From a checkpoint of a small transformer trained on Wikipedia.
Size: 10 layers, width 256, 8 heads of 32, MLP 1024 tanh GELU, vocabulary 2048.
Training: a variant of Muon for these matrices, 4862 steps.
MLP neurons of a small language model. Each row is named by its layer, matrix (up: input weights) and neuron, and shows model dimensions 144-239. Each number is 200 + 40 x the weight over its row's rms, rounded and kept within 0 to 999.
Before each neuron's rows, "fires on" lists the tokens most often at its 100 highest values on Wikipedia text that the model never trained on. A number after a token or word is its count.

fires on: "s" 21, "y" 16, "u" 16, "g" 8, "low" 5, " most" 4
L5.up288,222,227,241,239,178,190,259,165,185,195,269,165,184,257,244,238,199,154,167,180,231,198,248,187,170,198,197,161,189,220,154,196,204,202,179,119,236,247,248,134,175,158,149,225,259,173,226,147,276,203,187,234,154,225,204,216,85,183,196,185,170,163,219,256,201,184,148,210,109,156,180,178,189,185,255,222,147,187,231,205,159,147,190,141,202,226,254,121,237,248,213,156,161,230,183,242

fires on: "o" 20, "g" 17, "co" 9, "me" 6, "n" 4, "lo" 4
L2.up24,235,168,187,239,148,220,265,226,171,248,189,83,244,208,229,176,118,199,206,190,143,131,174,253,225,228,216,231,188,184,249,162,231,193,180,215,272,154,232,241,244,273,204,176,222,104,276,199,227,194,214,159,158,231,202,216,231,213,211,182,197,193,105,212,237,188,189,243,220,253,151,164,151,258,145,142,157,187,175,154,188,186,260,171,219,217,192,214,181,124,164,127,180,201,213,218

fires on: "p" 29, "d" 28, "b" 14, "ch" 8
L2.up43,177,195,284,292,183,187,199,193,211,157,161,201,253,158,158,217,180,184,164,208,265,284,188,142,243,243,210,156,164,183,139,191,162,227,227,209,185,191,178,261,261,200,219,210,217,139,222,239,244,213,187,264,157,197,202,199,227,267,231,230,231,191,233,246,185,149,227,265,200,278,182,203,153,293,191,179,153,249,183,212,161,193,245,124,274,136,117,175,192,154,245,196,211,242,225,238

fires on: "ma" 16, "ra" 9, " Ra" 9, "h" 9, " host" 8
L4.up986,215,276,143,187,153,173,210,194,200,173,246,176,97,205,190,220,217,117,174,216,195,180,174,146,172,216,169,177,224,180,208,192,187,167,196,181,182,143,231,158,203,256,226,185,240,172,136,221,187,181,217,218,247,276,215,179,279,185,218,175,218,191,230,160,230,221,232,142,276,241,168,225,221,255,155,196,209,172,211,176,183,141,180,222,256,211,233,275,262,268,101,228,159,205,195,126

fires on: " of" 70, " de" 12, "l" 4
L5.up242,191,184,154,204,176,168,223,214,229,86,145,121,138,196,241,201,166,169,196,214,153,209,144,104,229,210,179,212,140,128,192,177,161,233,176,232,224,212,189,216,231,203,209,189,172,154,155,246,164,164,167,232,155,201,150,182,312,208,173,250,165,204,204,216,127,221,237,247,187,103,219,228,130,177,171,168,197,182,205,242,112,186,255,183,199,207,198,241,225,272,247,198,133,207,181,212

fires on: "ri" 22, "vi" 18, "li" 13, "ve" 11, "pi" 8, "en" 5
L5.up755,209,247,239,117,197,110,164,236,215,198,226,252,182,231,231,282,167,253,196,162,189,209,231,148,260,272,210,226,221,206,171,151,202,188,206,156,184,190,191,176,209,190,145,126,230,184,138,126,277,249,156,141,172,234,176,278,219,153,218,198,234,219,215,124,172,181,252,173,223,191,140,135,200,204,247,307,190,206,191,226,191,156,167,173,262,145,214,175,235,217,167,219,187,190,227,224

fires on: "e" 40, "u" 12, "p" 7, "ain" 6, "-" 5
L5.up303,196,247,171,188,154,258,235,191,230,206,180,180,129,192,143,192,140,183,186,172,168,244,149,188,239,266,207,190,67,205,232,174,204,171,133,250,205,268,252,174,146,243,184,211,167,266,140,182,147,251,271,193,211,172,208,257,183,290,231,167,208,236,227,223,159,239,247,218,145,179,205,100,201,223,243,162,182,175,168,207,203,219,190,227,272,209,160,225,181,242,173,160,250,168,226,215

fires on: "'" 19, "–" 13, "l" 9, "’" 8, " po" 8, " of" 8
L2.up83,132,193,143,185,114,159,221,182,248,250,186,137,206,173,187,206,233,261,148,228,156,305,246,245,192,258,202,254,223,126,179,197,177,162,175,205,225,220,167,266,186,202,239,146,180,169,188,204,187,226,209,176,167,218,191,140,166,232,202,286,137,229,233,144,215,189,186,236,220,107,221,192,196,217,176,181,236,224,207,226,172,225,225,223,232,215,199,263,203,236,187,246,138,260,163,202

fires on: "x" 15, " 1" 14, "le" 11, "th" 9, " south" 6
L4.up994,239,191,208,225,180,202,233,245,233,202,198,196,186,225,295,217,214,168,219,171,217,218,184,174,221,239,216,161,206,233,219,181,188,171,175,262,199,210,211,185,205,241,232,165,131,126,137,233,175,187,228,183,175,226,225,200,267,178,197,195,176,217,236,175,252,257,178,183,198,199,176,198,275,213,220,270,178,146,185,106,110,125,167,201,279,220,202,239,129,201,210,257,197,247,157,314

fires on: "er" 19, "n" 13, "co" 13, "ent" 7, "ing" 7
L2.up480,198,151,151,275,144,274,234,156,230,210,119,153,162,175,178,140,168,189,225,232,98,230,194,226,240,213,260,170,185,175,235,176,227,142,177,198,225,108,279,207,208,227,190,251,282,115,235,207,218,226,256,244,232,146,180,175,248,167,223,193,242,229,246,201,271,127,192,193,170,210,227,163,169,232,217,233,230,201,273,165,232,227,161,168,194,152,207,175,230,193,157,202,156,253,178,204

fires on: " to" 26, " for" 14, "et" 9, "le" 7, "li" 5, "x" 5
L4.up872,202,192,250,257,86,86,128,143,273,220,266,206,204,233,234,219,209,229,231,173,217,214,264,238,277,134,227,230,152,179,195,180,181,159,250,214,196,227,204,145,185,238,209,179,168,157,178,243,161,173,202,221,199,183,162,190,308,167,164,259,168,146,235,244,263,199,178,157,226,154,231,212,190,192,211,245,194,217,217,115,138,201,215,167,195,148,171,220,261,112,200,251,238,212,203,225

fires on: "k" 19, "me" 13, "an" 10, "ly" 9, "e" 8
L4.up139,250,183,218,174,161,149,243,252,257,165,220,212,180,237,199,199,226,210,204,145,178,135,166,172,165,252,227,211,196,198,177,208,264,238,199,224,205,176,189,255,259,221,266,182,253,166,143,82,193,181,201,209,191,223,179,212,200,172,181,192,282,192,258,192,250,155,164,222,204,239,240,178,129,83,261,171,248,213,98,206,204,226,173,284,172,178,212,172,211,190,191,191,186,218,204,175

fires on: " " 51, "ing" 21, "w" 5
L5.up832,214,154,100,232,165,237,173,163,163,227,189,254,175,195,193,159,181,162,243,167,166,241,223,159,227,188,196,156,160,217,168,187,146,247,231,193,182,167,237,237,236,142,192,174,267,240,214,207,166,148,214,225,141,221,165,151,156,215,208,258,141,233,122,221,164,159,240,182,197,192,219,204,189,219,194,239,137,229,152,181,158,212,177,182,285,175,174,211,125,145,164,257,195,223,179,207

fires on: " T" 36, "t" 31, "st" 9, " It" 6, "ve" 4
L2.up358,134,176,160,204,202,179,156,338,100,193,176,170,90,172,185,210,104,223,170,268,184,163,142,186,184,230,255,208,259,141,210,275,161,190,247,261,176,299,197,189,223,207,141,213,238,225,175,214,163,280,162,200,183,178,211,250,126,231,151,198,156,221,264,218,148,223,240,153,182,209,207,166,199,247,290,232,183,252,219,250,188,189,123,204,223,199,232,181,198,174,166,227,232,231,210,168

fires on: "ic" 17, " million" 15, "00" 9, "es" 7, "d" 6, "ing" 5
L5.up990,210,164,190,228,187,202,148,168,197,128,133,285,148,110,249,182,191,166,252,190,175,220,256,147,214,167,220,212,202,181,157,201,207,210,231,206,238,187,255,190,161,189,218,168,201,320,181,194,250,97,177,176,215,213,342,176,270,160,178,218,217,230,146,178,204,201,242,155,217,196,145,203,125,196,209,259,160,204,173,234,293,238,178,236,260,197,193,114,184,241,272,160,170,289,205,231

fires on: "p" 57, "b" 11, "k" 9, "ul" 5
L4.up746,240,187,190,273,83,189,252,147,242,104,151,250,181,203,110,186,228,162,202,163,183,241,255,144,214,254,254,194,215,216,168,267,146,187,228,211,173,216,178,155,211,208,245,181,227,235,172,193,212,248,136,198,232,258,140,126,273,165,197,190,228,229,247,324,186,200,156,247,173,224,178,215,238,186,220,224,233,219,245,206,178,246,230,164,262,213,230,168,173,176,201,184,242,151,208,178

fires on: "ing" 15, "li" 15, "ally" 8, "ed" 8, "ly" 6, "leg" 5
L4.up248,209,159,232,158,171,180,210,200,233,244,193,147,307,213,150,151,184,274,198,141,177,216,156,190,180,165,177,185,215,195,204,197,251,256,227,158,257,206,199,163,266,205,287,215,188,204,231,214,137,236,211,125,257,131,194,198,213,187,168,285,122,207,188,186,213,189,190,128,248,199,152,220,202,202,217,188,163,192,178,180,231,164,181,202,199,171,204,205,202,255,211,226,242,226,254,209

fires on: "s" 28, "e" 16, "t" 10, "an" 10, "a" 6
L4.up168,236,184,138,168,158,232,228,236,238,213,163,212,204,150,160,228,204,197,154,193,205,219,217,218,253,266,239,182,163,168,200,227,231,218,137,160,160,181,239,152,192,125,219,161,246,151,277,144,224,190,145,229,157,262,165,283,200,239,190,182,195,168,223,142,263,218,192,216,196,194,261,201,116,189,195,169,171,251,223,207,173,268,172,276,149,177,275,212,141,178,211,186,190,211,215,251

fires on: "O" 20, " O" 10, " world" 9, " I" 6, " comp" 5, " in" 5
L2.up689,154,215,250,166,190,219,255,165,152,198,108,235,172,146,274,196,226,195,203,135,151,251,224,249,173,181,151,178,160,229,185,226,174,243,200,255,220,248,191,186,184,195,194,176,190,179,272,242,179,237,166,192,187,319,190,165,271,202,186,160,184,207,240,196,119,133,216,258,170,288,204,321,231,168,229,252,208,194,285,124,251,215,156,142,195,184,249,176,225,176,187,173,181,243,247,193

fires on: "us" 32, "e" 13, "ent" 9, "}" 6, "ta" 5, "ion" 5
L2.up701,217,102,122,161,228,127,201,148,179,227,140,219,162,153,197,190,117,190,208,204,109,224,212,166,211,153,216,203,158,282,154,175,169,165,192,210,189,246,200,203,240,188,240,256,204,170,129,245,235,219,219,204,181,195,237,212,196,201,244,138,260,214,166,221,138,196,149,215,195,208,262,154,183,125,127,160,246,251,215,200,179,265,169,220,206,198,194,181,200,214,239,294,192,161,242,225

fires on: "ol" 67, "vol" 16, "O" 5
L2.up92,199,173,139,207,135,214,171,225,165,173,227,281,154,132,223,197,193,153,220,201,118,167,271,225,200,215,186,175,222,193,189,206,180,224,195,241,193,232,207,164,193,285,297,148,178,146,195,257,151,161,210,137,174,237,145,221,224,265,226,228,175,204,228,163,141,208,200,253,210,256,189,210,214,223,202,145,190,246,221,158,198,162,232,167,227,231,195,142,218,147,211,201,254,184,204,177

fires on: "p" 17, "son" 10, "w" 10, "k" 10, "king" 7, "ni" 6
L5.up1013,240,201,159,221,146,234,227,220,167,185,237,245,243,240,220,223,150,121,212,152,234,284,200,255,239,165,233,246,236,229,151,220,124,215,265,242,194,162,263,148,176,230,252,231,225,203,164,196,166,219,249,119,172,284,222,220,116,194,290,302,138,214,170,175,186,171,126,140,235,178,177,177,228,255,191,178,222,89,215,175,136,141,197,178,239,194,153,158,205,175,228,165,208,166,194,197

fires on: "=" 36, "te" 14, "|---|---|" 10, "lan" 9, " play" 8, "-" 5
L2.up656,173,200,131,215,163,275,215,222,170,191,277,213,161,138,182,216,278,221,212,182,144,224,165,240,239,208,209,217,184,205,213,191,300,239,249,220,185,198,199,182,192,229,159,161,159,162,154,152,229,219,153,221,191,211,205,305,221,215,171,269,172,243,184,230,254,174,225,171,179,247,159,222,175,179,203,229,214,249,186,173,289,187,147,196,204,157,158,202,178,266,146,193,231,214,180,211

fires on: "ed" 24, "y" 14, "al" 7, "om" 6, "ide" 5, "ved" 4
L4.up416,176,150,227,107,237,196,146,253,220,199,113,230,176,170,255,147,201,189,190,192,237,203,209,198,180,220,169,162,198,182,110,171,203,262,184,220,267,239,278,212,221,163,185,193,151,156,251,219,171,192,306,193,182,221,244,202,223,190,206,180,222,226,134,184,201,241,204,197,151,270,230,249,232,143,208,147,188,147,207,204,254,140,141,262,264,238,201,223,190,261,161,136,159,156,177,193

fires on: " con" 35, "con" 9, "in" 7, "er" 6, "n" 5
L5.up842,234,287,159,139,146,188,236,165,122,280,169,226,156,193,159,250,232,240,287,142,211,246,190,211,204,163,247,163,265,261,209,207,158,177,285,131,175,151,244,111,238,185,222,184,144,203,201,227,280,188,236,263,215,188,172,272,205,162,183,170,202,243,174,172,225,260,225,182,192,193,197,167,168,155,236,144,213,163,175,159,159,171,256,211,160,241,214,193,207,198,220,185,259,234,238,200

fires on: " District" 12, "le" 12, " We" 10, " to" 7, " You" 6, " Republic" 5
L2.up48,164,242,216,121,142,122,193,253,235,208,253,219,170,229,210,217,217,238,226,231,195,217,226,257,183,215,200,197,195,246,210,208,214,220,164,170,199,203,163,195,195,165,206,223,239,220,294,172,227,153,157,204,118,205,163,271,226,189,244,223,198,221,169,155,200,238,206,130,164,190,191,256,208,275,193,282,163,185,246,213,214,186,261,212,251,219,181,151,166,203,169,158,210,185,216,152

fires on: "ly" 47, "ally" 20, " later" 7, "port" 6, " Royal" 4, "point" 4
L2.up243,151,197,263,164,186,194,204,199,225,205,209,190,250,275,142,199,182,244,168,111,194,117,180,260,164,181,198,216,227,213,145,223,190,244,139,200,235,161,206,249,189,219,178,264,186,236,177,245,209,117,256,126,192,169,225,215,170,182,178,239,229,144,175,185,257,189,235,145,219,201,205,201,217,185,177,212,171,163,163,189,220,229,200,222,84,231,125,241,191,216,146,169,192,213,224,191

fires on: "-" 67, "ur" 6, "u" 4
L4.up750,244,218,158,190,231,175,181,198,221,223,190,231,230,191,160,210,139,176,255,260,202,224,158,209,232,192,216,257,179,172,223,212,191,146,184,214,222,193,246,224,197,154,211,166,203,301,178,195,193,183,169,96,203,153,166,249,176,177,183,139,198,160,175,189,186,243,214,215,219,222,208,134,145,187,225,216,206,151,148,106,302,281,177,144,256,216,208,161,160,173,166,212,226,174,244,214